config = dict(
    activation='geglu',
    norm='rmsnorm',
    norm_place='pre',
    bias='none',
    lr_mult_qkv=0.5,
    lr_head=0.00773,
)
MLP neurons of a small language model. Each row is named by its layer, matrix (gate and up: input weights; down: output weights) and neuron, and shows model dimensions 16-143. Each number is 128 + 24 x the weight over its row's rms, rounded and kept within 0 to 255. Numbers have three digits each. A neuron's up and down rows have the sign that makes its largest values positive.
After each neuron's rows, "fires on" lists the tokens most often at its 100 highest values on Wikipedia text that the model never trained on. A number after a token or word is its count.

L3.gate358:126129122122143172117128109129172121078102140077136121162133089139139177153141066113065130137112114121142144095127079104161179128142119146097120097142128096096120134158117125079157085139092092145139122148149117132100169104130125123132105145124112126095144126146139124103165130137107138139106155132117133066139113131109109148134105146168116105131147145125135113145143098138132118128158
L3.up358:139158115146153120115115100043136109150124104123160105169103147133135113130152132152081153125116139114084126111124133095143117105115114156144101110137119124119144164113093100076147118076091092107169118126133102135131116129123129108134091120121159128093107134109162154142125129124107108138127131127125146093151114151155057184115172105098128106110112108123152100153115102141107134151143
L3.down358:129162126153145083159123142115168142099103104128088135168126140146130126125139104125137160079085129136134117156174144111128118129073115151136147119133101122189135115109144116145077089133112105105153148106115109139092109120131149136120161176102125152126096117151149104122090102113125169074148114125107105134165111151100161107126143112120134122111153146105100164162065158110141097153091
fires on: "." 20, ";" 15, "  " 13, "ary" 8, " /" 7

L6.gate250:091111097110171076103115149164101132152088083160138119146118117158128131111094132097128107106041124138147135114099092093090145109131095147088113123103088112092130165125177164135145113110142128138164138102140108132151146099124135134168105101098105120150117121127125110162145136133137098150120110128121101161084154133125121112143110109159070094120117129121151103135108130142111166106109
L6.up250:112156104135154156150098116088127078119160138125139109129093121109134124116105150123142125086127137084133151118113161171099104182092084114147110140154120093154126075063150137139136115122157112116137109142122148125119142173092120119159109112158131098171118113144092080132106130119122147131108100081113105132162123120138171147113126133131134163097134123123146128125126112141151085121130
L6.down250:155127141111096121163152117118166152137134125103089131136157106147103118068130145163146144115115155117146100112106090148138158139128113136081087121140149161091135111143116113162165164126116153139113104125142118150108145108115105149150127138131092117103115142150073108071108129095131138152164107154152137139117144116135087131175147101129130090120091097134124103140200144150092161118125
fires on: "," 30, " and" 12, " the" 10, " of" 9, "ly" 9, " his" 5

L6.gate318:165145108170115138110112125122153125132100126118115110160119120143153135134133143127096094112142084157133150120092123105141156126109098148122152122166131106121172136128089133108094086095084121108174163172114104143140155102135202134153103134102109176166134143119140091159132136077150139115134115111137154121114115151123188121126078137158106095112170108145137124130098150111139112142141
L6.up318:075106071121116123135177110126166167083123167127136133107117107109133104106148140151127154133108144114097097099149099114105165109134131164124122170150139149133123106187171109124114138125145156106119126166087137124112107133146153156120132176109089134136104165081133138116133150130125118163127128172114119124126100194116157161135133104150159125143137148133171099133130131142139131134131
L6.down318:143077155164191136142121110150133153134113125164135152109090129110124108156141133146122145096102157133122088154088117138152127116108130125102149121140088166143164112149149120146147155141139129150158112156140158138165128085162094139153133146129172143116138127147140117114088148176106152134081064146133119143147150133129132151098105157108098137140125152133150136130108143146154115104131
fires on: "," 31, " and" 19, " has" 10, " are" 8, "." 8, " can" 5

L4.gate69:138143123120159174115133133122130144149178173158158135154143107119098124145132122114127090114161150113110170107110133129099085143124090123114134113123117152158138165096141128149165098124090133133123114146153091106130094168148084143095082167121140109128125145096115146121102104091146111104174151102115074118168090129126138074094147142104130117138128125062158113147124162127153128123140
L4.up69:163117141143102122091155134145122103109177160144192146117124118101110117145140141095162145043139183116149165115147136177120145153123132151152116151128191093130093110128100103112099140130130147115093133121184093125124103111108106117110121143108137154151120135147109101107091135079099158137139118144137112117147157133074123123122162097106125125112124129143144099123135137160174112132140
L4.down69:164117144135120085061109162134140155116093142176128137139156108120153131108101124138141129114134098102165094165137112111159165091101138109090129109157123157116108145124100149115135135142157137139073156119136107155134133118112134114172137095093159155069131119156115150131157160122065141131097147142158160140117157144118163132100129117139089119103106134167126128120128132131157099148180
fires on: " for" 74, "2" 6, "0" 6, "3" 4

L6.gate201:111171115158138122083097138086134144143140113123147110148083147115133078136132101097158119122141106126144124097111110093124104105136100137110143148116143117121138142091144138149124065103120133089142168139146175126116158149126160115154125069133126141143149152073149109163099117145154112120081131115124156100100107145115115100149071128114112111104097130125098138127126161127115185134170
L6.up201:132094122110118135157086173160109102097157184104138123121156101132129120148090094131099137106149135076167102159141133099102144135119079140132124120141136122136128095088102113165119136128141097200091182135173134104140137142115161118172144109124130102110126130116122113145127141123128171084111122125122123149100124162126122169117105129159109108179154145152106128122137122141108151137128
L6.down201:124086120108126145085137153135135132147158177165129129111120117161144118141144157144157162131184126128156127130136122078079146147088162127134102181117116129104129102132099115118144123135125148108151156091073159127082153103121128156116112101166163141101139127083160118137112174134077154071150131117113150143138117169122122133148140141078110090130115107123141146104164139131156154143130
fires on: "," 93, "." 7

L4.gate208:100085111114150136158084123107132139159071096150134108137121132128104165148162130109117084128120110126146125109108135130094190133097126168124143139112113111111127157103127131084106104088125125158128146140137109146120231121144123139126158108098099102143152151078112137123110140134164117128169129124133138134108081141130102087097081109151145128109143116141160134102121130140136134099150
L4.up208:080090153075119120112145155116130052137123110104138144122056130096136128142134113126140089150109065156175106101111111143094118143099099117112134115128148152101154137143142102093135171129166121128151157121118128133098153116090142089130107143126132111133154135093134077083125132120146111138161141177119137097110088156149169118141128107123105109122105103129139093131106132149122133112123
L4.down208:146155115087090097106152142139129107128102143139091118139074086084155102087136123170152125103132069094139133130101151151118156139112118126101151115150141079113158134096123138133116141150126128134084116124089113161124103151075095126166068157120114158123144109118150111113175087141112116121124151133137186128158155127120161136142176201118150127077137135116121122118107138162134142100109
fires on: ":" 43, " and" 12, "-" 9, " of" 6

L6.gate6:162165145157159089092093119102120133146124129147127074144128090129163109097134150131120130095108087135143166144151116112161167130138122137139149101123124105086129162145109117120198137126102115136165110141123102144108147165159116170134090139145146157146157156136165098142166086130125121100153138086140098105085127114157116120133113118135114100117160122142158115155133189104107145135133
L6.up6:166118151131131120105125112116138140116130159092112100146131126149121141149127088137113113118142094121084125145157140130133162130090112139117139110115126120129094107173119089111105147093079156143126132123123117153094109144136155134124083172129127134158138118099174091138161086164090143139233138142145107140138119183177126109132094100132121099148149140165140116143122135156142119157090
L6.down6:141139152149138156107163113142162118130116139108125141133113166098114118135122101101071165153158095103111137146171162125118074126132118120154176138126137129149122104147105125112100105160126139151124128093136123152132139122151156115124078142150164114155135135135156143094109106138103161107115128163093127130158144132112162116115154124129146127136128136158092170152043091094142094179104
fires on: "." 86

L4.gate427:104134156103167108129111146150167129154111153119154102151110121107151121086132154105127132126140123130174133152121121126146130162123135118113121142095122077086165117137107149109109134169106170192141094139139126120130152077122126140119139136121151199122141161173152127120163162094089137145111129118114165116128126100122116114145127157162139174073184135150134135158165112103171136119133
L4.up427:147135109164132088122104158141127119185111159167140100142088110129117151133113163123102133114149132159125131104095087165135142142149066116094133150088122102138123115123074087139140157143159137146093117129134094127102089139135150126132078112082108131103128150130120189086174145128131088113132104171128147105162137128131111101159124133133133083131148119151132137146108100125122108136094
L4.down427:139122150105120128140126138118125152093123162142120126133124131031107137138129148121110097155127105144134123143130143156181137127097111113140111127123151095142144144135144151094115104161143154113135130126146144114114097125146131139097076119147157142110150144186176082106131136153070149130141115122053119113099108105128090076141138190112072129090129147146111131172110084097153132132137
fires on: " |" 53, " by" 16, " since" 5, " on" 4

L4.gate412:151141113180111137111094104152112099164137120170134156127130139106119126094122156143136158106138113094139103140064143122112147130158091124132138141144088094131158171133095107141161150129151092155123110128130077119167076131139090125106109098117114156115123141124129153129113151155141127136125127062178092141136140104162139113127131094132142137163092154156121109115121141170117121158133
L4.up412:127108132164140119115140129129098113148128134175118155146084071130129135127075140124121120156121124113130168110140123121139136161161118129106116143095102104129135148134123153126117121148080148135151110096139130134164085137122107107081146090112130114128105119104130160099105125102139148132064164142119141165153151104121151164129143109117160149130186114122161104102110112078124147112104
L4.down412:124117141114112121160125074100148187083117135077107148139129127123126119121137092084131104107124093152105109108108081157164113125118105142088114091137161146111145145130154120114087117154097136121152132098113119117115164167136137161125116157175151101165176131126151113123161132123094096098125121170110108133147114142147086076112117184093096130131144146137151105114131096159115165142099
fires on: " (" 77, "z" 13, " |" 7

L4.gate229:123089096173118083124085119122072118147140105146169115158113131093120112114149155148095125086134045103144138137158119148097137105116096131118116082145092083146146084112137114147121146144133131076126134116137112107130127156158131127110151137109113147133127133129134113133186109117130125159106141147144106139152111164162174122122126125126097102078174139097158128153140117136103104091136
L4.up229:116135095159114147167138111134114128131109121126134118116095143114148118122099113135099116117132117106149130105151091167124182128122121161142100048157070108136131120116147177135148124156118118117129126100132091077100096115158123101122145110139136139104158132106140138096154135056124117159127111160115134172134125104165110132151091130159146122149169148091147157132109125106087120107092
L4.down229:112129120114117152162160061122161130102146145123127132090123136102129124118100127132152110141094174165094136112096128113134123105165165099146171174100140126128118128167134132122125121131142100135148108135153157168106108118082132141138127115134089133159092154116114126120097158136123114147107101093077175130100124096095087115171080096114137144121134094102154085101140110092102183117123
fires on: " |" 59, "|" 16, " in" 8, " of" 4

L4.gate234:112111099146134131131150132168094130115143168144168087149157172128139133163147108142122150124106151113116074134065120132141161119183129099126148133130120145150161119093136094137150168114142162151160142122163120122131147135147130136155152154113121178131110142107121113143112111151150129104130131148151096145088158113129086120107122137109096130161113156147123121130121114097128143128137
L4.up234:152134137142115136108162080151154121096159159161157121064118119114162088128137155093128122127109079128125142105150103138112127151153133114101125110149150154111155136104141122152140151143138122126147120114123122173127102155112073114160113161121134158128124094123115112099173103146169141149069081149103084111109087152147108115153129132075117124153176095165133122091101154170114168184108
L4.down234:106103124161118094086115152132112103160128146147143127120113106108120138099119137100102124134135123127130108144099141172089129119101163152142115134133125168142148140179139102102155188114141121098160131090102187139125133094120164147174124119113148117151103143119102125141123167168096109137142120088068128130153109086114130137137138125142162099121125125151148200127123143116075160131158
fires on: "," 29, ")" 27, "\n" 17, "y" 15

L6.gate57:160140080157129084093141117143101112116092127122167127107152101142087123163119113093110119106111093131157125174167121098187159114146087144109136081136114132134144140165100137106147106127098130131155135078151111158108166119095152142146098125122166129133120152133168148135142143115155122119145134144149157162119110128145100120148084137131118132148144128154150112135111140126136109171100
L6.up57:138148125117099109107137146128115136154113090100179093130146085119103156097112145119139134121138141155084143099182082093135120127124111132181116137150100136130133133164147133114159128117123134089144094112140106151128137170147155115101124123133126131119126167099109119159193135129146126111071132180163118114081136102107125135143122125134178149110140150139136114137138125101109167119116
L6.down57:162119104121139119125130177128141070106089126146125143127118126113091125167130146085147171144155103127132157128140139109171125155137106085132123113124113130163129152132125131128115107125116112150173134154132121181099161119118148158146161145122145141115154116159179108118128151130187139071099112162062120153121127084132111103091103122122151174151112136157117167095051091138107097136113
fires on: " \"" 46, " he" 26, "." 5, " (" 4

L6.gate332:119123118149114136163157114121122108111090121126118128142126143105137160113141149094115061072160123124122103098107111086119113119148075158156114133109171134104165157132137129087095135177141151075172126148130088158091098115135100134155111138179145148117153133116150109115160129132121148115144118113116116131157108107119149114149119109108132107142131147144077118120114084115144114141126
L6.up332:129130144111121114121073117110135148078119093187131132133132121140141117132127115122151116114139120130133143137199095146111136139157158084123121118165081117161183113135149136138155162152113100116141108114093118115126116122166105130143125103119132105154104129105147127126086135122119095122109164120103099096154109101126091130135123083146136190125159100133133114166119122128090103153121
L6.down332:137140095113160092140137096103113139171113144116121127137145108107100126150142084119145101137133106122074122149128147177118173129124085158088144116107143133122103136149092135162104076123157151134123126100119097133142119079138143154132094150124123154156145082141116163121131086156116165073091097185158125113147141157129164112104154141100125138104110136156172162146072137150128159108125
fires on: "," 32, " |" 18, ")" 13, ":" 9, "\"" 5, " 2" 4

L6.gate15:106089146114123134178121145129139138178111132127126055125120086119066137128108122127124147138098135137108161127113079117130134122132085126126156108153108117121143161118105169142135126111093096078145118125135112144108131125150130148155140077127133169137134168094107114126107086103144124099135146089140132103105085101107104120161101147142076117133139144148182137134138150113110186109130
L6.up15:111108105143172134135146163189119120101162161144149103118110123107124114163065088114170138157131119155160147124126076087103100154117122115136127132105136133107134077146098134104082130141125120156144199156139140109131165108111153099131134126142105105104103078114091128110119103137103145073129121156147110117099116142153167108112127113131099128154130129128136132154125158139106116108115
L6.down15:114144131102128126114132134170125140100093165175074109103150128113158094134148130119129119130117111125152104121118138153091107115110146125146123127117151109084103126117124148129154119120073122159170129167099177143119166080126080155154090108122176117144121132137085172150176160122107167133095142133070119143108136088118108173132135135118094120087109155149134179119118143131111128128109
fires on: "," 97

L6.gate433:121113164112135128138113164093145154130064117149118142142110111146111107082135114125117125105126132121116107073125126178132136101146092122097151107142103078145111147107112121157120133123140106119127091133152102146153135104117096114124107131085129173130152100115144059101148136153118149082083132111149109098144100097136164154126141149072088121148126110154157127136122171100100126101109
L6.up433:128134105103157165121121165123096120074161145119141124093127116123135106143109057132170122158158144122163161125138142091113108130099124128114138158124138126094120128102131111082104151135124154136124144181143146092099150128121146136134170077124137115168111151082048078148146118114109163126103134115125137096125096127157149119117097148119097115137125144144124105180134171135137143086151
L6.down433:127108149106215096153115105145092155147097159105163134163154163093126096117166140121107151120124110083099098145120089139142119100106140125141173149147157081139171127134110151174158119147139118114148084127105101138101140139124127119131134112137116097165135120127180090095125125128180119106138113141105085117139073117129142155124143122098114123168126135123121170132125136158143146128133
fires on: "," 40, " May" 10, " April" 9, " March" 6, " January" 6, " February" 5